config.yaml
norm_eps: 1e-06
init: "normal"
lr_mult_up: 0.997
max_grad_norm: 2.0
MLP neurons of a small language model. Each row is named by its layer, matrix (down: output weights) and neuron, and shows model dimensions 170-340. Each number is 500 + 40 x the weight over its row's rms, rounded and kept within 0 to 999. Numbers have three digits each.
A block is one neuron, or neurons of one layer that tend to fire together. After each block is what it responds to, as a language model described it from the Wikipedia text at the highest values.

L3.down2026:501518532526471489525500553437475541451529502459478538542551381507499520458542452548415438476569463422471504472406522543532502469468509512501512506450547544562569501555535516435607521460537461528507495483513552473478512476481565507419508364516534520491519551461468506487554456526522504648496463548504576517493512479518539522483497495499445504426476488501489483487517486532591525459499532579479564545556540412507503479498452490537502578505457549449580423577436478453462512497531530491534603472510487467504563477547
Description: Sports competition terms. Tokens inside sports articles and results tables naming leagues, seasons, or match types, such as Premier, Super, Friendly, 2022–23, Relegation, promoted.

L6.down705:492523484543450525527496524534447566498524468543518588526520513413534498499474527485488528526544537499498441512574534508538486537467456463488475483516484509465498507427518479509525447440400440503550552481547514451536558537512467561505582432430509521458491425485456504557422522505427551581501549521499512487467499470499513553557473480521517520446503540507535543482520500459571501527440488478459465526516510532494516538472551509461438465522531411512529454524520493531499487540571474517522512496493548435510514506540
L6.down947:498440519442483473452522500499491531448415483439474543540556492436574478493478469418581519486480534473566472561448606519467558493498509451523509450505499499547530525518523552477555530536530554513440445486495481434519524498462508515554469471527495510489541576463561551566549517525561407457509464515566557475458488500420445513486522534517535501436564497549438533444591522474525555483503528473488504478474495486434514521468408489521399544530477534520482513517503465473426540483487445474565475475527476512446528518525
L6.down1020:438498547479440577443508552491508574509497476495479482480510440515579479500614487467534456526546507443481542525436477506581557466489512439581425454488537512487517535505502488458559493473437496528530507453472408493529526541519515499450537496513537533484529452540546509452506481526524500543528443449518478480512528528413537542485465565492500481475500572601486440533453442428434541504475537516508561508455512428477500488506522527469479542519543571421530533476465528540520532468438470523571568473481480443496479492546
L6.down1370:485491595428514506448521495500497469461548570423507528479481439508454515467556463465535495480499502466570484510493493486519501532518554545523509536520522461471461500455504475530502471448489491484515472576531542487527390441509567545529524465559511542414565469556553434516515487526458529454566565485527529529535515527460546452587491552507490576538482523509486468520555468498466561542549447491509478439459470508450422446466554481494457485546564562530494462455467471522488496488510505529580467487493536552440501487500
L6.down1676:565506489501477476600459545514572521528458432553563486532405484490509529484521481533511488489539528458500423523517500499510563467485534484482420556439602395473459482528474424480543485521520531452575574489528498482473522567502523519491423496459475452458533551508525487559514465504484461538487468501534534544529437495426461601461471505442481565511550518553435438470456538485460570556541476580477531546572535514504454466513465441493454478533493521521481467563509450532480480488510539477546562491511492551546589462495
L6.down1754:563536531520574463509504512484453493491478550493487472473520515547512503499493491546595470535521530463505438477546525490443484485506546530521433505530545444481510508491404519433504500466454492507499459498451467517476527504492522463555520461550427489537525506436530524469518555499491421498470463491545545536521537405509524438545422586527526554439535540572595533423396499513489505486488509496475585536452466517470539514471501524537466486584530535602404470637538542553508474505464531513519513446513481477524454518465
L6.down1907:469511566572498411499525454531498578433474494528515549508529531505519475438517483523489515460541491399466500520478490482514456521427492488512434554530550517453511495433434575531480527425449616474454466548495482558533451439528503464507463493505502491483508506483505502516500391520489488528483452557528528543476520527479474487470597476554420500480521463544531496422521490482495478515514564559537458468523519526495459471431519489574522441467551428540448441473500448483476510573480463555528521460517588457476518503483
L6.down1926:555486541544484538446530526483528522522540422450492466527412406488525496475505509559512495423505557434495497525552531559522526485443486480534457470434503405529442554502541464421529494571521436455491492536490465402471467560459488472448491408428527516490573475510553510468453432559447433546520401539497504523549519553476506484478495475555450514510558461522430494490542505444514550404567538517508514490500477474478481536437457481462567578464518511517474536500500474487502492519524533523506579558520455465512500525493
Description: Sports career narratives. Mid-sentence tokens in athlete biographies and sports stat tables, e.g. "-year" in "two-year contract", "on" in "on loan", "was" in "contract was terminated", plus table cell pipes.

L5.down16:486539512418506523447475426550512503465493506474493527501411469491483509499554401451555466538508535436483549497465479428518539444551528534436522427536432508512512502519522495476442514400465543526505496572518513496486492523479397494505517522439502479475492511538476493492535459514541538587533549531538475474567452506557563486526523433504540477459546505535536466461517439506508506505441539545432526536563499479525434521520529507450551490416515428497524486520529461451473487514544495474477516519486526505544505470593
L5.down378:523496517495454523519460544521536526478504404511441505550514456501462476485509596507514476547459552523481495471567431507497562454495547491454512405525557531481473484499502524431507525474461464480552575513514518488475489491500523421455582467512490503541536556456528528519435447450513495505577541456509572447528507579474490480486370479551499454467476547466461493524515551518439489482514533536448549478444468492512454427462515518538543493574528449424545432416498425503517562481497474519491562561411462470514512517447
L5.down816:519510495511494505541484587505469543473543510509573545516483479497495513548532503435483498528509508475484567511477508470519467454441462506482465520543482431605465443534502563512517532509469511460492502428477527510359504532489532495534540502575480548474495524424428420480573448535504487468477502510498510425474449445429477545538534492447574532502497472549459522450548498480520485487473468539508419511581451540487521561496505453510479458529525525453497505499444481621500565530467413520439511463543463495485475436518
L5.down1048:535450523469517511519526499462481487528545458522451566548404441493500524470501500521552441498486482471539464560484571507564494509524495485563561505498503456566404529545489493480523445517548470474522507471470547495507505472479478463492545485471537511475520569447530548503487486573501488478517444560473475534410466460458474457468614513446466485461502427547480475420522536450555506527556490485539513534520506485470508485552457455528463605569444533464543490495488494474471522531492490531536509447567484435474573496465
L5.down1070:517507472483484512510513546507475496523523531447534511462596448452537473597468527485456547518480519499560448416519460490516515530433430486407530544503541468506456464488442488551616472501584487486430500493535438497448456426499504441481449463501523457414512575547539466485424509488473510504460533462549531552564495454512547495516480507493545452487569559446496481522496508541444469526522421551483488546515507417502549492387520438487541477524479558435561449502542501448485540470582513464437467511513457480487495484524
L5.down1108:466514545522448542472486506563438520514460466488468522497490485434553532572485482519522509468566480488524494487448499489485518477481435444573487469551443517490495568487548532474492488563490452467453510521500484467497538546432530552506534500504467515480482574502500491524454381572517509551537500482474557464509480571499512519485571491488507487422541523476490467494527517521502455466560514499465466550484486535443484416566566538482527486463542477492439428419487514434559510417516439476530536498549475542552522447465
L5.down1207:455479518459453547464503482493527489440493488443548512523536482430561477560498503422482574521519507506504595498482479485627550485456499492490589400477473505539553577446489469534482535491456482480501500557501479482456578470521492516504495458443492579557509526432544483453503542462573465494520510542501455444471424560484506552535459524520528424455550450456533485547522506496507528504514525502439481497504537578497421524517479477524512481480478522489480485442490464449489409488523508491536524541461516507554503469461
L5.down1358:477532499492448562395524491399479533518435527519519422524534551569515452549394464472519524513557491505440507532503507455479457481549514481478507446489464534444504542570447556437478505512510460481541477492591523484588493500450557526511579586515531522475535420515544543494509461570502475502649502526540474504486500564503449517449494478482468592509476553533514483513551547520502493494460570523566380517471466508433417460514546514483526466519518530535519499511403501575470593430511506523552481524510537470570527471532
Description: Sports career-event slots. Function words and fragments just before a named competition, season, contract or award in sports biographies, such as on a two-year contract, the 2022–23 title, in a draw.

L6.down116:504474504511521486477517570510511501541503519393541439463434500440499556481512519523512562548487455545520543498556449425489480459463526519430475536509454517366499531456491455489482533540534519476505443484551429488494486522525529531542503511499506510501456583479505528467427530495497494516461485549470534479481525506459442469503462506452515526514488500544550529496478517564468535459447502457522535473507478525499529459462561502600467493474500572445466503518506519505560456465504484475486573571446551515530446445484
L6.down538:476527502527503593479533506479503534546527458465493492506510493449483501452448464537448403512457443524555468521474529493532538533488566481441471471484517487450477486532551479366511523528507493468484525483468489500496497459501493551485508541502537519441542498508561503515510463483545542480498529490524478507419524513523494501541463494511520539505527537521581533404443517465518451504511524450515493522469518519486505492513507467467435432480581498498467470472535559554511552445468464499409454471398387510480457534467
L6.down824:515527518564476511446530502516511434546495496523517405492490399440519503538496535533490524544491531502477457480535440499546478546516387525442465490548505513496484525483473474500472534486523598504521428519519517495504419527517506519467468472503506510543495494481527542504484478533585500562464504474541537485470486499488518526422515522447503443537533459415530499481498522532448523468486512452482488498509506532607499484474473552502439494522535437523476429560436565484457551438470456494522534505484477508412425538455
L6.down1016:546434501517526543555497537451521410554467487523503473483487511527523530541486486504427486464484480470441521451532430512508558526494453494476467541551519477517464521442456500550507450454508465511513469526475457512479544540467484611450446452482538606484448462554519506464569507526507565496495509499523453488462498500467477525513559431446469532532518447546517538498575497476514516467497497486523454545437504491426563451468479576538492477549487534557462531533508565525548558427500393496532453517527440498516570486488
L6.down1195:486463538550464519516487448429511535488584536534531454517417476488483488556511544540484480452542490505500522483640545530433465481456439496483445447508507540553535510501490445473456543494532457502479468508507481506433465546480495564484503532432547450405501519585427476526443471511473535424449483478534453489599451428501479449527476554460489605491557486472514558502516511501533505470480514517515559476474516521493479488474469457594442523505487506514578554523490512468509507501470556531509471479450401488528488513441
L6.down1449:456519589511575425443484533505448456535521555489468498491525470537461503470458516413489423422423540531423453500529528498547507437454542560517498487495467496585471509545522512463382538475465512486587503515514485518523446453512488583544501507487471544494543530481541552520455504501493502446466490437529509560581539457499581533535532461514546493524445578526487425499481509494506459471389459526489496461489505528537467540489473551520539456472548484482537505526485508527453477451555403439463453525524430528479545520563
L6.down1627:552502458522579524450511527476540492524457470469495497490487493505498364443534546482524501498501502466467499484551507463526497502467522493549516603466483509446545479490519543495457525594449450461460458519469510541557525569510542504460525507502457454471520514596519506433574494519468487518460570456512521538509514453493462496454491494498457538474535573455466547464499487588538507484528435441591525498494488459571462495589427488566609497425504488494528432539447525462427473491491517483512473411456423517564523513429
L6.down1686:476557484528554519573521491437447476537472506546496522520475420513452475535532538524497421543501496506514493418490497529448552481472542485460465505447494555488506540501476481460478450524456524485485548491508509450431541509449499525483476522511458474484504468493518485512606476611442483509548488430576479548504490553461502570484480498515438499541512526465466446534436567510582502501530490508600492468482521519470503487527507521586508545514439460496468449474554454458604475520486452519542471451441469490449498500581
Description: Infinitive marker before verbs. The infinitive "to" and modals such as would, may, could, not right before a bare verb, especially purpose clauses like "formed to protest" and "is to move".

L3.down1646:527531455570543454499496538547504451512410577457475509491479513453531482523460476475563510466542507515498445486539496588469478518489491478474481522548506545480457519438539458413522454516495542535451564486484541473506447512452539463521484491587555588472451495474502479529566454564415609538517533498537456531536558527508420499444540513464529478564529496499453431466455521539467594484460560433470432437488519501516406501469478490448564437514603477503490493430505517482525462469501459411474458521482463448497498509523
Description: Word "to" and what follows. The word "to", as an infinitive marker or a preposition, and the token just after a "to", as in to form, open to the public, grown to 12,600.

L5.down703:528491526497519485544603509511430498527466448515527463457482449472470460454506481556548485523523437498444562484552527537538518381511435491401450515457514523519519478528489477528430574550560423498437500485543519509493480524484545510478511540472558460487489588509602534482539469553461480457529449459452501500483465494454453516468562546550484533523510487461515498561505541494560466539458459441455515503525497495460483465544498474413554541480475481500468513470473501432583508488531593558468440456497477527531501511426
L5.down908:584552522603470522480528446524583503514497532472542495502501562455467483522549491590488506556409481514489540436519549523470518519402502445478507552519471528553532437450478483485511492466541529477496503447536502531484442494494417554550537544470535573496542463496476509472541521494486531554508497479496491534548513481537429481586500440479495507512537488477462474445453475459566466493496423490552515491467439464500605549560515484579517477462530524454493571509478625558462496423491461538520484486492426467548593480440
L5.down1004:493568541567511571504462480484424482460482479514454537475484507531496486451527475437490492528492460477511485506467525478500602506510484517415487520520516480483559511485415482542549499502503567503489466552457468537433503420447426551444473453467559550562493475433496495471539463602486489488495480454486556538504552483406454532504500501507515498481437544509490561481465486549560445472484517515534564519466510463470473483503469520515542431497531439561503460540493555524511492550506434494496561531476473485478501460493
L5.down1056:496487599495496504500521524455510556512609527495573541516475498539544496534513503489494481487526467494567508483574495503520520561466460487509460475506495558452508534444549457534527523515461538492510582501489501411588476536481478543536546495413588597542499506529468454509477486502458516570502473486463500503549437484506514539540576483440556574478484536463495450487443561474507440490472517503453472542430486512558511551496529443544514445529497452513483504581559469510521559559472544446462474580519452483516496454526
L5.down1347:532490464541532517450526461481523541528484530493499463497470466476457466522480544497479527395435503436407466423492489529511479484395484464558522533506444523553561482541449610537526505509479538489449495397532550515442518476496495527425582471472551469425422467480527521462586486511487552499478521461487509546517488452500550525474499412456561476562524469528508477433508511538534529497490491433522498452583468453527520480542497510499551445501498499524494497526492456469465494424506472515534464479485394485551484503516
L5.down1498:488533503474491502569481546429484511484499436483482519508526499511491462496531485472466443521465522500461484463481499521495551449520507481496467539521478516443493559440536548479515471498521474430448559486458478441482477528471467484434522480467515551440494509437491580515556506544509467551499490420545560497449532454491461488490483515452489491540528505489396539539527446532562494448488432509582498507455513483582505496525478512577536436450462459476538472463531491515486499499485440487467414463495446507502471500546
L5.down1828:418429507386505489536533537532543512491450522623518541503484477450498523518498441483474434479435490458541496466487551587543526491499428507497552518562488498528452511522505514514471496476498520416464600536487482478517503579467515451507476544511534549404450489432428577552499515469553526498543469553552495492461490524525520529468553507484450491449440578526532486531440509495504537464489504446500544520493416530523526461511556452565485431485418477543586503519540448492553436484491534547490515540497422494469427585474
L5.down1831:513478506441425493485514472485554511495537460561484478466539556504402516465575528504447512480442507495514525525535482454463531497507493411507428485503451476546526514515475502549477393511521473516431523535513481503509522541489488396527515510469489493488438599581516536588525525525501473455508499469497566508545528476458551504642523562503525538585540544497544509600524531456469456533516443517492431585537447507519515478503555468498477477488444512493548493511501482452488430491521473549470556462427496505529494507528
Description: Verb-introducing auxiliaries. Words that come right before a bare verb, mostly infinitival to (had to, forced to, wish to), plus modals like can, would, cannot, not.